Part of a small language model's weights.
Size: 12 layers, width 256, 4 heads of 64 (1 for keys and values).
MLP neurons of a small language model. Each row is named by its layer, matrix (down: output weights) and neuron, and shows model dimensions 0-191. Each number is 128 + 24 x the weight over its row's rms, rounded and kept within 0 to 255. Numbers have three digits each. A neuron's up and down rows have the sign that makes its largest values positive.
Before each neuron's rows, "fires before" lists the tokens most often just after its 100 highest values on Wikipedia text that the model never trained on. A number after a token or word is its count.

fires before: "c" 12, "st" 12, "id" 8, "f" 7, "n" 6, "j" 6
L2.down35:140093109109105144131109129148128101134128113177170141151133096131125124159092140187112113099111100146197109151123100133118119142125115139118134135128120120117170143110117118120144136118160120144086141136151133164111145138103103156178118167142142136148106146077116105161130136135158110134152121130114120108145104187157108136105105146146096170102128089153139132151131128087155188139131096131098180109127135134104124104128113126120143161149166118080163139155140134127154113141116132107086127108142116118138088140139133157179114138131137113125108110104095034160125095129141132129

fires before: "ian" 18, "id" 12, "en" 11, "ia" 8, "is" 4, "ris" 4
L2.down479:131115115109140121103154115095115164125157117078125152153122187120110130087162127148165104124120117159114080139150154094082124167152179135142135111127122141129156129143111144143139138134109148111154124123130177130141150063093171142086159102124144127112156124148132105110149135116136103129109069089156112130115119143164152161089208132153108121133116132115165131114091133126138146117111157145129098158108118113134139096146097122155116125161110148120147182135090110137119109115122139161143127155162090133121115170123121087128103103163092118143127124132117048157158124133157146136

fires before: "ice" 11, "y" 11, "ar" 10, "ary" 6, "al" 6, "-" 6
L4.down248:144158141107112075081129115129096112123125137114151115169107148135148143069147149094110118137149127122117112099098117117123120119125120137099153152090116138150130148133157133125144109138089123089133115100133119151174144122169174149136163117191110134138134175140127153113135115124105143139151162122166147160146149148109131132098179183145136149155168107115127128137133132169173156131118132141125132101107190147078160113118128131162164128137146128142139132151085122145126136137158137153104132149133113086179175114135104104119170142129123068126126102117154113107120110113140170125

fires before: "1" 14, "z" 11, "es" 11, "ered" 9, "2" 9, "0" 5
L3.down570:108128122110148181144141149136123165106129148141108161141107179091134138101157094116154124118150109158118157151110162080132175166093164162122135119145141130130093165108139116152110103155126108113124096129111135145129092149137099098113145090138139153150116123105135165106106128126143142118077127146146118135118125137133083158135107111135185157115122102154182102152117106154114120120133144157154113083141088060166143124090096145131125166120098172117110162139126117136151117096154099126171109122113142133128105085146134109133135122145137068117152116086106172163154141117092129136

fires before: "2" 29, "1" 22, "3" 21, "0" 9
L8.down700:156087146115115093099116154145138145150150124089161146088165119138148101145108156130121081147105083108143128158069123104135110153130152108162125105100200119103113151172149093127093144147106127182139139117117149103131122164120114100095100090147170084110106064121150160148115162132123094141132089102101094137127112103125108133176115131136146085118131143174129162131095142110076094115099101151137123114150129127136164147139174090123127091153086153128103117155097144152174121142143149111122126107124119140077105089166152129112111090161117133115143138132118133149120144140138166122

fires before: "ies" 22, "e" 12, " as" 8, "ial" 6, "ed" 5
L6.down235:145125101135153137120166143106091149141109142134100107106163149075121116124134157098134114131109134113098104172140173121162100063137099135159130136102135129151087154106178109165093107114121156129166115092144175119140134126129134126130124104111137130118123075163137127141096088125132126121123167102147132146149129135114140132144148094152162088131112133200102084131084129150167146103144141117121174126142148139141131090185152135159112081133150101148135112135106149146133116137135119149115140084130176118090115155107083168083134109115148161153184138121084146106128143111095125165

fires before: "\n" 47, "ress" 8, "em" 6, "s" 4
L6.down119:134121123103111145162140117121122133104085126153130108112095135108149116162113104110104132102137137138139094151150092142153146089123142119135110097109134179151092125146132123122093093126136106152114121136107101131136124103159146091092150143118184122114165113117099164118061119114121113159141138085132137115124122123129130172164141124133131161141134102121151135103216134088098138131213138137130100115155104132102149121117128131108100171087102099158175146104124144171131171159149138101141125086161146119131139112124090123090114130098103110113172126142102147169107107099150105098

fires before: "1" 20, "2" 19, " |" 13, "3" 9, "7" 9
L8.down676:135120149172130157101130085117114135159103132116083102140152113086130116124173110139131122110126101151127133150108115145173105126140122095144138123130159141070110103132116103123108177112162135108050114125125149150131061147100051124129175145116159163136138121151121160101133152145142134123142130100135113099126114144132117139121128165100069120116136128102119125136093121138135129149099141126148091197147091109184118140100106144108163102080152167126131129130145101158122136149157167117145133122104167060121123126129107158123128140142128151144120137118126092186125111146113138160

fires before: "." 25, " and" 15, "," 13, " in" 5
L8.down168:105131153144149110109149177130117104089151125097135163143142134115114152127120127141161102088123091138128100095175149137157137102187143151137109104155137158118085108102091134130136120106096110144136117124103104103167158129111122127144096148174101106162096125098166132174159146113145109159151157120133144183154135124145185201126108139140090120079161130125127105172137134127085150151144160127138141136142146081091149098159134116089115141120120143145116155086093164125122148099137131113157116089146141155110107139135123116169112120140111135139126131129071090136150190164123120116

fires before: "il" 26, "ent" 12, "epend" 6, "ic" 6, "iv" 5, "ust" 5
L2.down54:169147104139149116107124102143095125125132086115123143077121135112071088106125126157152082149132127098082098094131119125096091125134129139129138120080110156129140117101120107109174104101166148142145124080084138126185142119124143167148125146163122156150145126125138117117174119156106119155168136121120123133108097135186116123146122171135097169143143123121134102144118100134130108156143144155161135144138138098127135148140116096133116135123170206118109158137141114109137135162146077162094160110096092149136124169137135142136119082149143116130185132164164137135155117115138125131

fires before: "." 12, "ev" 9, "ation" 8, "ud" 8, "an" 7, "e" 7
L8.down250:164166072170114151135117083121105099128121144121172146146143128132113151149152131154105129134115104108114104136126174151142143133141135137112128067098116142154063100117127132146104126153109125114103128127133116111097140120136138113137130146105158127177110130106109115097155137133145112175072099123121180067121122156124155107161135112091150155175142146130111097142139120159113128116119128125147141178130118095122123133125106099110132116138141124167093110154129142165127167122131086114150124160164101180109158130149124186115158152177101161091134079097115149123110122099144103130

fires before: "ed" 14, "e" 12, "ition" 10, "es" 6, "ens" 6, "ended" 4
L2.down267:128133122136109152139149150161120132133147129095200143142109082113127142147106144167105170094135134124143137118166137129071110123123133151103111144085070141115147144112144100148179117148088146076128127176086160102139128111120112157148104167091130145140124105116157124155152138164182151158095155112119113116079127152109145120168127104090134091156104106113140148106132082105122110109137124130107158145130104129126146083170108124121131156123105095149090134116139133121158120143140120121104115140113125125158129099143116078127088120109149135165135137148123108126102148096141144146

fires before: "|" 58, "\n" 9
L8.down358:171133147156110118098164119115079166168137133143134172150149175118143154137137131135136131136168137096120102167120140111142136125141144151127109146133159145122090111120139108096141101132143115118105138162102097125153129134153120151112152120140182156110146100122087113143125127164152129157127088159143159101162158145109099162093149140122137130151138141146125083101128111136083105132155202125136152133170130123169112130126120103123109127148133144155152122154127105107130126149126068101161095150164150099153113082127155107107174136143124143140164154124117124123143089179142160099

fires before: "es" 17, "ed" 11, "ing" 11, "her" 7, "y" 7
L4.down660:146122142127185163107109109110136121132115101145125155091120131149139101076156114148167115133102135133078089118137130112166112128136144130133189104087132122104167130078150166150127117121111115124121145141117163127150170169090205155151134150093130140151102121132144120120167118119074142085126136096112134097102112118121148114136111088112114118139159119137142099134173104123092108111077140171092106141123129148164110131137112111133118137115121177117122085112106137109113135100121094112143137109097182149105156116130111132113145145108154130140125067140162101140127078162160172146

fires before: "st" 16, "n" 11, "c" 10, "cept" 6, "est" 6, "j" 6
L2.down607:126103123171143144138123070146128124170119085111119131118152103176127132150117118086147147123130117101141144168109100100105107162170093142159124103102128169160115145136147154097151129135160129138101117131085176163122100152159145149119099168135098133156128086105131096117135153122120146156154144083145090132131115150112106113138172129094116105106117123106130167126124147105139109101127134123114157117123171110157143095122108124135149129148155130158103169179121125105170110126085124127066101106091107095074156153140130127118135125079148115119117169124110065130112115115119149082

fires before: "6" 19, "9" 15, "8" 14, "2" 14, "1" 8
L8.down182:113084111141142108091124088109141142107148139153149169170132137127145141112125128103151163140136121149131102114131131103107101150107131159139142131138137141095126103099147144133130139140142089163135147106121167128145083120135113107162123164131148112095136100170054134126138100142115115128153155172076123122135142114120117118145166138189140147154114131165162132093098155111108118112144176139133134100088120144145108135137090095129134136122121107142121167150123132107165153109117128158139149093089122155137110144169160091130126154168075120129108109162114171109113114107106107141

fires before: "ation" 37, "ated" 17, "ed" 9, "ative" 5, "t" 4
L8.down371:134090103145165130141099073122123135067109108122160111127156169102130124094119124124155141149135083120115160119154126119105134123157131128077120105132152114141125114101125111070130134153139128123113145125187137104134127165149154144131120088121189112147157128124133140156113107103101125141113150168152065122091107105127157144108082143114115133091168182094108140096125118122121133091101129126113118186131104100118087121088132141145119126148134137147110118142139120098137116178134106115139153154115133137122119150136146128111103149110135091158105108142113068122141041100116153129

fires before: "2" 42, "1" 32, "0" 19
L3.down575:131106146096118124136138153161117112114148112136099154103127124123118154129108131109146134132098127156155136101123114082145108135101121112101167145137129122120112151154123121063110107133112110069080077090135126128131097161137086125083093106085135178126095132141134123156147142157138118143126153152086149130121124122113077135165144122126144111114121122143172104146120130101135174127135126103131112148140149096152107143113128154148128132144139137150108161186181082122131076118133097122157140133110182155165108090172132109125120125156106123090137116107158091113093133152140123135

fires before: "\n" 58, "r" 4
L6.down179:116166134126148137126132116112137078126161166114164157076134122132181168145114133128084156089127125155093117117095128149118117083125163120162116120141139145160145099150109113101115162148189128133139146126122137080113174109133160144102123105084161131128137076144136098161153119137131130175112144136123131112090098103106131157107077158127096114134108166131142112124141113118141131118092116138127118048070146136137171079127113143085153124099122112120139101128166124143149124114098152152118080104111144102164125110098163080104124112124107179099114116118056104122137093093101107157

fires before: "ed" 15, "ing" 14, " to" 8, "y" 6, " \"" 4, "em" 4
L6.down371:115163131116149135153088120133116137057148105119126119113115090100182118117124151139074118089159118172053131137089154144148123166103175124127171138096110083110149129108120143125126108124110134094129150126111156163127146141139165161148113139147141124080109108158141120079160130151129159129143115117121172097112090106068152127120130116126136154145153129122159075122143132123105088136101142152148116120127145153121140110126085108092176142159118112116096127118131101116109142103109157141088148124135139117145126164077100106105156127128084097129143113153110089138148104131130136145

fires before: " to" 17, "ge" 10, "g" 7, " by" 6, "ed" 5, " with" 5
L3.down249:132106116129110130145158134152122152152151124147107092097143086079110119112171169104108118111123108112120174124105162102157121129114135115105151061115108149149160162124151155112082144096148130076125139129133127113155122157110095152149094110118168149121135103125161133132161136122093160156135123118163135119146134151139158093125143125124096101135139112118169152131075146094074111130142122140096078136161115082117131112094118130103107086119166088137112130158134103115130151135122107088112134186135101144123158137097104074133106114110149127114190141069111098124087178136117137136

fires before: "0" 19, "5" 13, "3" 13, "2" 11, "7" 10, "6" 9
L8.down512:117108119163117098101105124116117174140134148087113102148128128114155168110155141154106183125121129147135161135120148141090094149131128140139127102128091112123137161136151123101164119141111144094128125131155134118121111102131063087090135096112118122143152095117162135145131193120099120144113120088112151110108139151134123075182145121090104127124122157137128122133108131145163185075090136107117163171146134129125092128125121065117111109093146143110161143134074131124107125072113147117160141096140114109138152131155118111091135124111157081108174147139145109099105137125116114134

fires before: "s" 35, "ri" 11, " II" 7
L4.down111:095148099130108149129121127129101165160128125133152096140143093135122151125127146145125095150111108114162137138123156142115134136151111100100103112142109142134143136120124099155161099148149106097091118110151118110137142166074124153140113176156139130151130131103123123160120058104149159093128111133144135110107110114135148115152150122143131124138166144128111154128144125132138103131145140123151142109160105122154115133143123126111127159128143118099147139124153115165091112184189154154120112090171127133138144185121124123114152162132160099116130163127132181132075110123126089058

fires before: "v" 15, "vent" 15, "ig" 10, "min" 7, "m" 6
L2.down112:119096137135115124128105160151166132096108137127125107140099148111095150133141155136165130123112145118138112133131132146108102133160117133122131139119108082147143133159124101109119153114114113074085142104166093162140145158138061109125134162131115159105151144160084074141133136121104107140135125102133133062099165160156127142167134111167118116098181161126115129123150150119146172106130145125110123125120114134126136091109152162147113108150149117140126158160090137104131140141116104102125155125119136178129135096155145129165169126097108129130139163074152109124116120132113133167

fires before: "\n" 46, "ly" 6
L3.down0:139131153117092094160182173110155114102143105140163161117163147134140093130116125135118132147164147137148126159094142131145132116137133127118160138107136117121107151118169126116118169131149159163162117117149136130168102090151120078108155135133138164114089110142136098164128153115109108095114122106084153131092174152135131106099137158099118124135130141132155143184085115169122156126129131121174138187079137091166156112139120119105107135100132125099123114111141093159145148103080123103147153136096101135084113120129092122124096144118131099095099098095096121082116123105142156172

fires before: "-" 39, "A" 10, "The" 4, "0" 4, "9" 4
L8.down223:122175143134108087173140137130113110066130163103100120108169182129144129209130093145071119091160113146167136107122103100124138123144137118146140136107114121089126121093149153136126128122141059131106153089128178120151070137077117125127089124109112121115122113105155117146155107087125164126114096099101126146144149127147129155148089134134136146158141127107115145103097111099148159112144107126147134114119118110129112107105158118125093121140096133096115120120145127146130070108183120105137088103107115122148142098160116096108137112104098113123124130127135136105086126156125149130

fires before: "\n" 24, "ived" 14, "a" 12, "ology" 6, "ific" 5
L2.down496:176150103120114141172197147139126097119119162119121138123141132134075135117071126105131149131159132099113112106119135076138153135136119119164147131112105092141155124180130119149140147107135111125132114109162154148151101149127096133097112162154128114116118119129122153126132124158132145142124140146139164130095109136160136122111115064131157095099124106149124104094117141134175131102120117113180123099102137107135129088130090124162137144115085127153148115148108144089187095209134104115125150107149120092158108122123138128094108072128137133111148125132124144139104169104121097101

fires before: "0" 22, "2" 15, "4" 14, "1" 13, "5" 8, "3" 7
L8.down382:126160094088101142139134161120128125096116135165124158096066093107127170145110151109149121170110134179111169142110152158136136149094111157096093131130104113127190114134108129149119189105090147115136118133144113154113122112118138124099159128127136131120148163135130117155124073134155115117151089139132117133149131083107124105091133157167148106128098097111099105114130097107117109136136151156113119062162171125144145142156074117145152113079092123124115174155109104164127136142113175098100178133163197160134131118115131153136110164130120143119166089150139136155112104107083152120

fires before: "es" 20, "ed" 19, "f" 9, "ing" 7, "2" 7
L3.down77:157186136156144176105138117100176128133127180087117135113124143081104152101127121087102145105118159104111108094191124121136140151108095075111140167096131148128096114134099125144139126130130161103123154121145131123187117107131136175113122117147139138141078110128115076156106137153092160136153167139117129100111102122127115122123146115130118133126145122111138097110134126128080088110117120128109137088118126162173134139136155132163101083090102119035141129108151158116173106142105141151134114098092094118141132159105124108115136114107136130123127149132105128144109152103122146134

fires before: "\n" 64, " The" 4
L2.down662:142111139122126123111104118135124113119138139096142142162137112115107144119084094123078072118184142164127148142121133135117102143076139108120168096121103112145144137115121108172119142104122121071133146126119140139076100144112045128127119115153125117167130101153131082130192154155167120144152119125189138124157136132148160140164160078124117138141180109123151092151109119109118125114116119142124095143145110135134133116108112149095117092122097156115167126149134164150145129137101077114133123155154141101196149132105129134126137186122091131102141156123141160150112090094128131114

fires before: "ission" 15, "on" 15, "and" 14, "un" 11, "it" 4, "end" 4
L2.down292:141145124132132172084114092133107135116120135123160118132082101209102128125139148118106117137146117149136112123100139170120142147108177114153138092114140115143125134086148138107119136118129153127156178136157107118143161131145142101135166137130155145112119142119086109110116140098101158124140128118142123154154084140145143112150083138134156149164069119144139164157136141129163173118134111132118149106160124088130128094075111136161153108134128099137129143095092109127162099137149129114175084139162155156122122089185116112161119121100140120119184128090152105100113144155129102127

fires before: "ed" 47, "ing" 9, " the" 5, "ment" 5
L8.down686:145144079140129157164162101138142111109123138137090124119133132145147164121190155146134117118148116094164121092123160169146116137135134112105145103136111131102116097108130107139161080165142148127126149114093124084164116136177112156153158085167118103126161123130152100111090164130110109118122082121161122079092114105114152176107135107092167117131161141124094151095114151127119124177119086160141157161112130156104102138159138136131139116189111130154125128109130150104150079104098147132163128135139182164144109165112107146136132148162125164112107090108117148096133148153125108098

fires before: "0" 22, "4" 17, "5" 10, "1" 10, "2" 10, "3" 9
L3.down322:152138111148140128150117139134116126142161148087124104121118122125142111116125161154100135143100172125150118166162089166185137112144119121160171128145153127124107157085147098130108150123113137087151092123179145117099133137134146101121121115118149133114103070161159139100107116167114127098096139107159112118147110145136065151136126141131113102131143120150129084149149114159120130148139119114096179118185125069111124128140109142130132092108180134171124142170137118138156159136127097152146151159081149161137180114147173135111122101110145116138079120109152147109113096175136104124

fires before: "\n" 59, "-" 7
L4.down213:097135134152133133125150098143110132136115123158106161064142110114154085168123130144125119127118147141144156169083116107151125152087088130142168127130112126154133155129124092129137125169169121094113119121125112145149146149124114140110131163117140082137120140139123128148128110080156171140146105147134099135144127120128113085118094105122134155121092137142139084102131109088083119148122132147115108183148090133094145097143108148089135145112123087108113098116179133153133129164106123176119112145102125119149131124133089090131087139129118125099176113090103128146074132124163125112

fires before: "8" 14, "1" 13, "0" 9, "3" 9, "9" 7, "6" 6
L8.down364:140173145136127114117151110128130143094114147171134113130134088087143082110181164112155149139118117135175157144155129140123136110145126138080112127183150111159129077133148158162120158126173081133080116133124169168115100140146112119125124133134174132109097117171129133116155125157107207112134125139137168119114146143163091117092114118144143173111176130106084131128139143117133116120124179104138136150157153107156110111154107110142101124127079157107126147126148119157125130150106131164107154152131120135149148130146121117065122114085155134144140156088104116117117139112118159173

fires before: "ed" 13, " to" 9, " in" 9, " a" 7, " as" 6, "ing" 6
L6.down430:104114089127145112139109122148106099131086138062106111151131150102137135142120124152134098154123110156154153120112129125154139149162116155125122097145117146135173119142097125120150137107165138144145071150136112144116129134121151090165149119126111106166159092109095144128123132137118131149160088152145137144117137132157172143107110174112074118146119133171177137144129131126159174141156112123174131113142133132112066122109179129136092166150134125104144158185161148160113117159113142085113133120116131120166128129121124094132088122123120138142134146116138129179080119136098151123

fires before: "ec" 24, "e" 7, "ain" 6, "ace" 6, "an" 6, "ect" 5
L6.down24:137111100105154144128116135158142137103104095094166136146128125138162124146108147111145121108097148161148116135115160160136137145156107113107123083104096102108079106128126109169175149142100170134135108091149151092161127151169132146118138082088114097153147166195139151132168166114136119112163122097137154161141130153116132129135156137139159121130153124123128096126168114122136060126145129143150159122162134077106122111168151123127135141140093107087135129131150106109116102110135108096169100116155126142139155126102152128118179124163118136109127143113118131127180147110145100105

fires before: "y" 30, "ory" 6, "ic" 5, "ure" 5, "ol" 5
L8.down520:115141145126146120130139154128101105083128178131139088150154105134103143117120144120156117124117116105163164094150155111101102108169171108156111080148148166167124118140117148155131127147120124139137118115103124162129131150125146143130148117109137131152146106121094119120143106102156104121124141158101170117126085165137149113096161090140125116087126118129100122116109129126121119072123147135111138186127138094099134083108158140153095108088072135166073103147157102135159160103134181083151138153104108092104141112132113118138165125099112147143124148110160102131158121104168155127

fires before: "ian" 23, "ia" 22, "y" 5, "ic" 4, "ied" 4
L3.down167:137161162109115146083118140096160119171126108083129119155152147172132128155090159116144135123147075092091138091141194085126099146130159106106136097119157146124122097123119126112130155114151140119126117117154150181115151112135118148131141114078119100153153106142072147126119115189109140105106122149124128160148126167159155140137139153133109155139130146160102148086131109106110115124148107153130097151109152118186131161127108131134146160149129125141084169107107134155147084148098121089137117116119118088143131103164122108128150112118129095070116166130128083144184158114158134100

fires before: "ce" 22, "k" 14, "c" 14, "ican" 12, "g" 5
L4.down125:149091114114103136143143123135115155129119108133130130104088146101156113153155164164150109135161117092117087137159159109134136148089156125109094142137112101136107108119108129124116102141096111147084125103120110163139109123110106116083109117065124119122136108119073134116106191154131146134132123139119178151185127090111150123076154123117131151163102139141112135107121110102108101094154166114120112179116115122125124091107118153122155087149124164096100158108124131134105128111110121091124106180120131115122110090142099149113143127098144159164142108104126062150120183128124118079

fires before: "ing" 24, "ed" 17, "er" 11, "e" 8, "ation" 7
L8.down697:100150112131092116148124122143146109081111120102107091121121121107134162171135105103121153159134135114137119126113127125125170135125140149109134122129146137130122135126107124084093144157147100127138168096108087114070127162139136157100107106139132132128145159104135109136099121170121101130110147120171171087150141138148159128092111119136155070133129138096165119150184110120126104114139164170141153167152107171139148117143117061128127114177095059119102089131092152139133175129106129084141127087116124117173108128158137157165065134149083140130148148107112086143099135100175110139

fires before: "ation" 14, "ag" 13, "ian" 10, "els" 7, "ol" 6, "el" 6
L2.down305:125137096187150116137131117141068185136133132119078160069105094113116140118128161109125099107181108110162149156115106103096120111113132132159116138135117175142109116127096120120140122161108185074141126146139070148141107111145124140105151168131140115171105140138124136145131145153156141112088095128105149159110137130123105167124095116135132137093115139137129111130114119126139109157137110126131075125115108142163102101140136151120125133116125171149133135103161114106123117136140151076096144110121119103100129088100125162085121139156156074107125144110126092124121087158133106129

fires before: "s" 46, "t" 12, "ian" 5
L4.down40:184128128114129141111120134162125105122154135127115172169166140111114147129146096126138142118152166117115173122122124102114140104136084159119124121118125128136119132126142092167125142106136110140110106128127125145140172119128125141127097121148121138137140096095137054120122133159130095132122103127106148151104166101121132094176120139126112122056130114118165189139124152153133130130129123126188119123132139128121146077139081129154126129069099104123160125148143128161105126119132124142082115139129108115070162104124139137148098129121135142082151118096160100146133136075100147094

fires before: "ical" 11, "y" 11, "ics" 9, "ute" 8, "ic" 7, "t" 7
L8.down640:118160107174124162118139146091172132090134133127126153119110096099130112111079120126102152166117094094132108136149151105074111112100164123098144105108151106092152132142142110123136129097172136107072119126133127120071083124101138158142091120165144132127090086117135119115150103095099121119099107163144133140121101158133128137126120118148124154159091128104143146125150125144127098081104131145115149136100114158149123124157090068167122129112159123148096175132153127096149126145163113112114152121113142122160166143136129116130106115060106087118116144140164135154149130116122131127

fires before: " by" 12, " in" 11, "." 9, " to" 8, " into" 7, " at" 7
L8.down240:109116178109095122107162119133134112144143152149119099102155112106145120122153189075124118134107154128161131136141123126134102097176101111134142131119160099134117149136145096158129122131161113117157106090144117130134159109099064131178128170149144148149096124151101142125128122135184116117158109128117093155130119104159116129136149139137201144140124139127176100091119104111134106151111099105117159196125117126151079123127156158102132155147098065058163105117097104097151123141138126139100111113155091137137105148136131165149119146099133130085118108118078122143112119119133148103

fires before: "7" 32, "6" 20, "8" 15, "4" 11, "5" 7, "9" 5
L8.down336:161156125130092134096131140099137127114130122100111140082146141146120100128130135129166136088124119147124140109175162125175123142110142089109167114114125143147112152107122136126104096089134143122110126107131118107121172129111092128113118130117148153121156133111133136090134170125089167117088124134120169175140127144124084109119126134118134143098170127160102091127147155150159189170107149112081140143139115143151154117135088131156120148143137129140123159084128103105108120157142108140167114125167076177125144145123083105103145164162115096093158112104098104105092151158085094089

fires before: "\n" 36, " the" 15, "ance" 5, "ion" 4
L3.down302:124136120102091131107113124112142137108163130134100134124108058148139125138134140115147118119135134147148140119136128152134126120125164155133130106124128094113122088157172136085153120097109115157141116091136110145145185124158101141160129092082141103142165128078112137129136133129122097136131081146186128106099095145150142120145109123143138140111130103122148135132141122145110138150174189098205151099064148142150111093143134096161128115070142130097125129109124116152141141136124109171141117172163120093135150126179133110098113136130157116104102104102144113104128084139086165106

fires before: " |" 19, "," 15, "." 11, " and" 6, "\n" 4
L8.down658:123123192139142129141122155136095152124104130111152131133139110069129181117119127133144118126142171122072099134165126121113100119115115117120155121099121126122141109142128089125167100081136125111105123109144108155082137106128092107107116156149130084127139173139072107116117141099107163085132159088115121156114136142122136127119104120131145112129095146169121114086161109138138085095111146148155098141173140107133104132136158130137093131144125114179141168102125158116138124109167146164149149147110135133120115116136092117150178140069127189184173116134139131154103140123180111166

fires before: ":" 48, " |" 9, "ms" 5, "s" 4
L6.down392:136125122119148145141100111089111135125135110155135141144129147137122138118159141131102121151117142126102136104137145141155125141123133099134132086137176136159111137107130124139121088145108156114094104116124140158096152118098170112136095098127144152085150213141140107123086098174161120149127151154098149140095164159152107095181146154155100093126093106125135139087095128142160134110190148127181123141129144108147133144118124141158137099107158156090145145149170084175125129117156100148142126135104144106113122088102120079133107152118141135137156111162139104113123131122150135125

fires before: "il" 19, "y" 11, "A" 6, "ic" 6, "ward" 4, "id" 4
L6.down492:160094139119076122124092119141142115154116130158161149118155150133105125094086126155137178159140149162116122115127146086139093113109143127121116127118108100126122140126133118154148109137180160107112176148150123128155158108155148139119139114082109129176151116168112136130124106132148080148176115117123163139149108158105113137144134112148145148119099133086133123068092106137182159124140165124115137182097166120118136135148093121153165133106173163141108106094165112075127116148125117133138145116121139102106135119113112107104136143096170079158126133104125121188168110131132140138

fires before: "e" 14, "ed" 12, "es" 10, "ing" 6, "am" 4, "en" 4
L6.down262:129144135135190162165077136133136146127159159124113119100149131145103140109112140109127075107131130101157120141122162125119120096132114097147093116124153122135126146102113125120115117084109122124127167130122116139119127079097126115142109087135125138161101141108088099135124108127179128140109109123121140142107156166122135128134131121089128100147135173164165141132078115099084128148167117098135107144112157155154154083117096101161115112097106154138099150106070099116065121119144098160130117093138117140132146110156110090087103127130124144210112152112138114131124080102170125102

fires before: "ic" 19, "ical" 12, "ics" 10, "n" 9, "ology" 5, "or" 5
L2.down167:154155133116141163109128130113155129152134106115141153131110100074122106101141117114095146105130100197113130128119123117106135148132123143100143115108176088160101074109100134131144133098142146109113112098152088116148119123122107125115113089180114148108122150067123150165170125105123133121176170137118157145111145127155102145104139139166106130164147105098130133103121135140161128119109117167177128097127156161127132102127116134131195096130140118132101153144137116090090111134096073117134163146105099101139135139160116122084118161124138142089106110169092131125085093129157146111

fires before: "er" 14, "ed" 12, "ine" 11, "ers" 8, "ial" 7, "es" 5
L3.down559:115137148090131161127152123137154108130127139147126103107132154099095073127165140112118149143179120123110131110130106179148191116142103103073148132130155104168168089142132167130114158140144113125120138122104148121135145095134118109102178124152146151144135116097116109157151083116120107126175149039132093175117153136141119121114133134100145101152108150120118122093132128114137109148103132159111119105116118128090148127131092163181153152141128147115141130164145171119130072125119112103051143121149123073132146119126111162125140129106164095150157149115100111149124127110134109129

fires before: "3" 18, "2" 12, "4" 12, "5" 9, "C" 7
L8.down354:127147142125182179139132140112164146130109102118135124142123098120129178113128115131163125131138145116148139079112108166098119107115152124108137154159146177138121157122098146142087130151102136106113086114159116148145155135154036133131126163092107125131131114133118125118116129102118133088127096097168102077167117126160138153100125074130146133083119108079162083127087123105121144157136124122110122128136117125122119125105155120140085098140117147111147179132162112136106091121102125135122105124119134138122093118120160085117132173161137126152125121062156093136131142128147140095

fires before: "-" 43, "\n" 29
L8.down156:106156111130078123131096159171093093109134166141107132113105133138110123109140095151143122126091113140152134103126098098143127145114118198108090149099117149097128131144134128150103088138133114132122147154147126127121134095100071143100114132129151122148099108134146129168096133145101099152127097121167110130142103144143127181151151120149155102153070114150138130177109103105093146126102131097155126125137084044121138139083151123159116141117108145163101121128146135127139178140131098155144121114170081179183118132146128141144123113123151146118157115113098131117117131116107139133

fires before: " the" 38, " a" 7, " his" 6, " this" 5, " that" 4
L3.down690:129157120131125124144135161150162126178168144091105111160113178111152124088112131122133120084113106141117111122124147143109145135134141147124123163087123153111131123108109130114125127119159136117136118137128182095127184133127108099087148119139157119119168113178130195141140103161164113122176159106125116140121116139141141102134116124160086103145126129103165103145108086157113115114122108131114129160129142096158085149128125124114157141090169153122168104152135172137076139130109106120128108140105139085133143129145107120113107154118127111157142129178139139124162166122139122177

fires before: "," 32, " of" 21, "ly" 7
L8.down580:133145115154162112127135169116129123183100124106154134124148093127157104121086107143148079127137141136094102132141121121112138163171146153142145116072122135129099164115150131099121143117122159127161130134162113132086111094103108109142116074100124134105067154133098171160121155119158155112104113194116156139115126109098159154081135111145128128170146123087127146139112133105125125125109132163101150147153130156136124110128147162120087157111142128121195103128148158089063134122111140169143133111133149151115135123139104116154149187122076146107095144143132107135127171160132169151

fires before: "\n" 20, "ed" 17, "ated" 10, "it" 5, " to" 5, "et" 4
L4.down463:105172169117142131126145102108141117125119135128079108177146137122139136138093114101129130093126152088129136156117108128086118093142097140102094133163126140157134142155112108186104165144168122119086074103100138140134098112139175142126113103072098130135193107126137146160168129122130113105139150153146149108139096070120112152103128126143164084174168083120131160120157129125110107119097107139161116134101093102145122098111150099108101106082132117165107112119120099100167145115175126126153104129150150135122105131108165105108153112101170104120107158136121143157145090101128178108

fires before: "ce" 14, "e" 11, "ine" 11, "k" 7, "se" 4, "c" 4
L2.down573:136096129171136104098134117113084128115123111115163133129160145134135147076123120142144194147145138094121138066122130112130142144198099081107120143090140128135118118149138108115110087123109094149116129138124143131159106112096142122106113129145134131132135115127137170159108134113117073126095163118135120140142147112120133118119159114127137152114151089164127136052121124135144109149123123147113132131116137097176121123145129168136116135135131150121130171099106171144173157087105125108142158147139110067143122121175142120108162109121136156166138126072104166172088157153146141113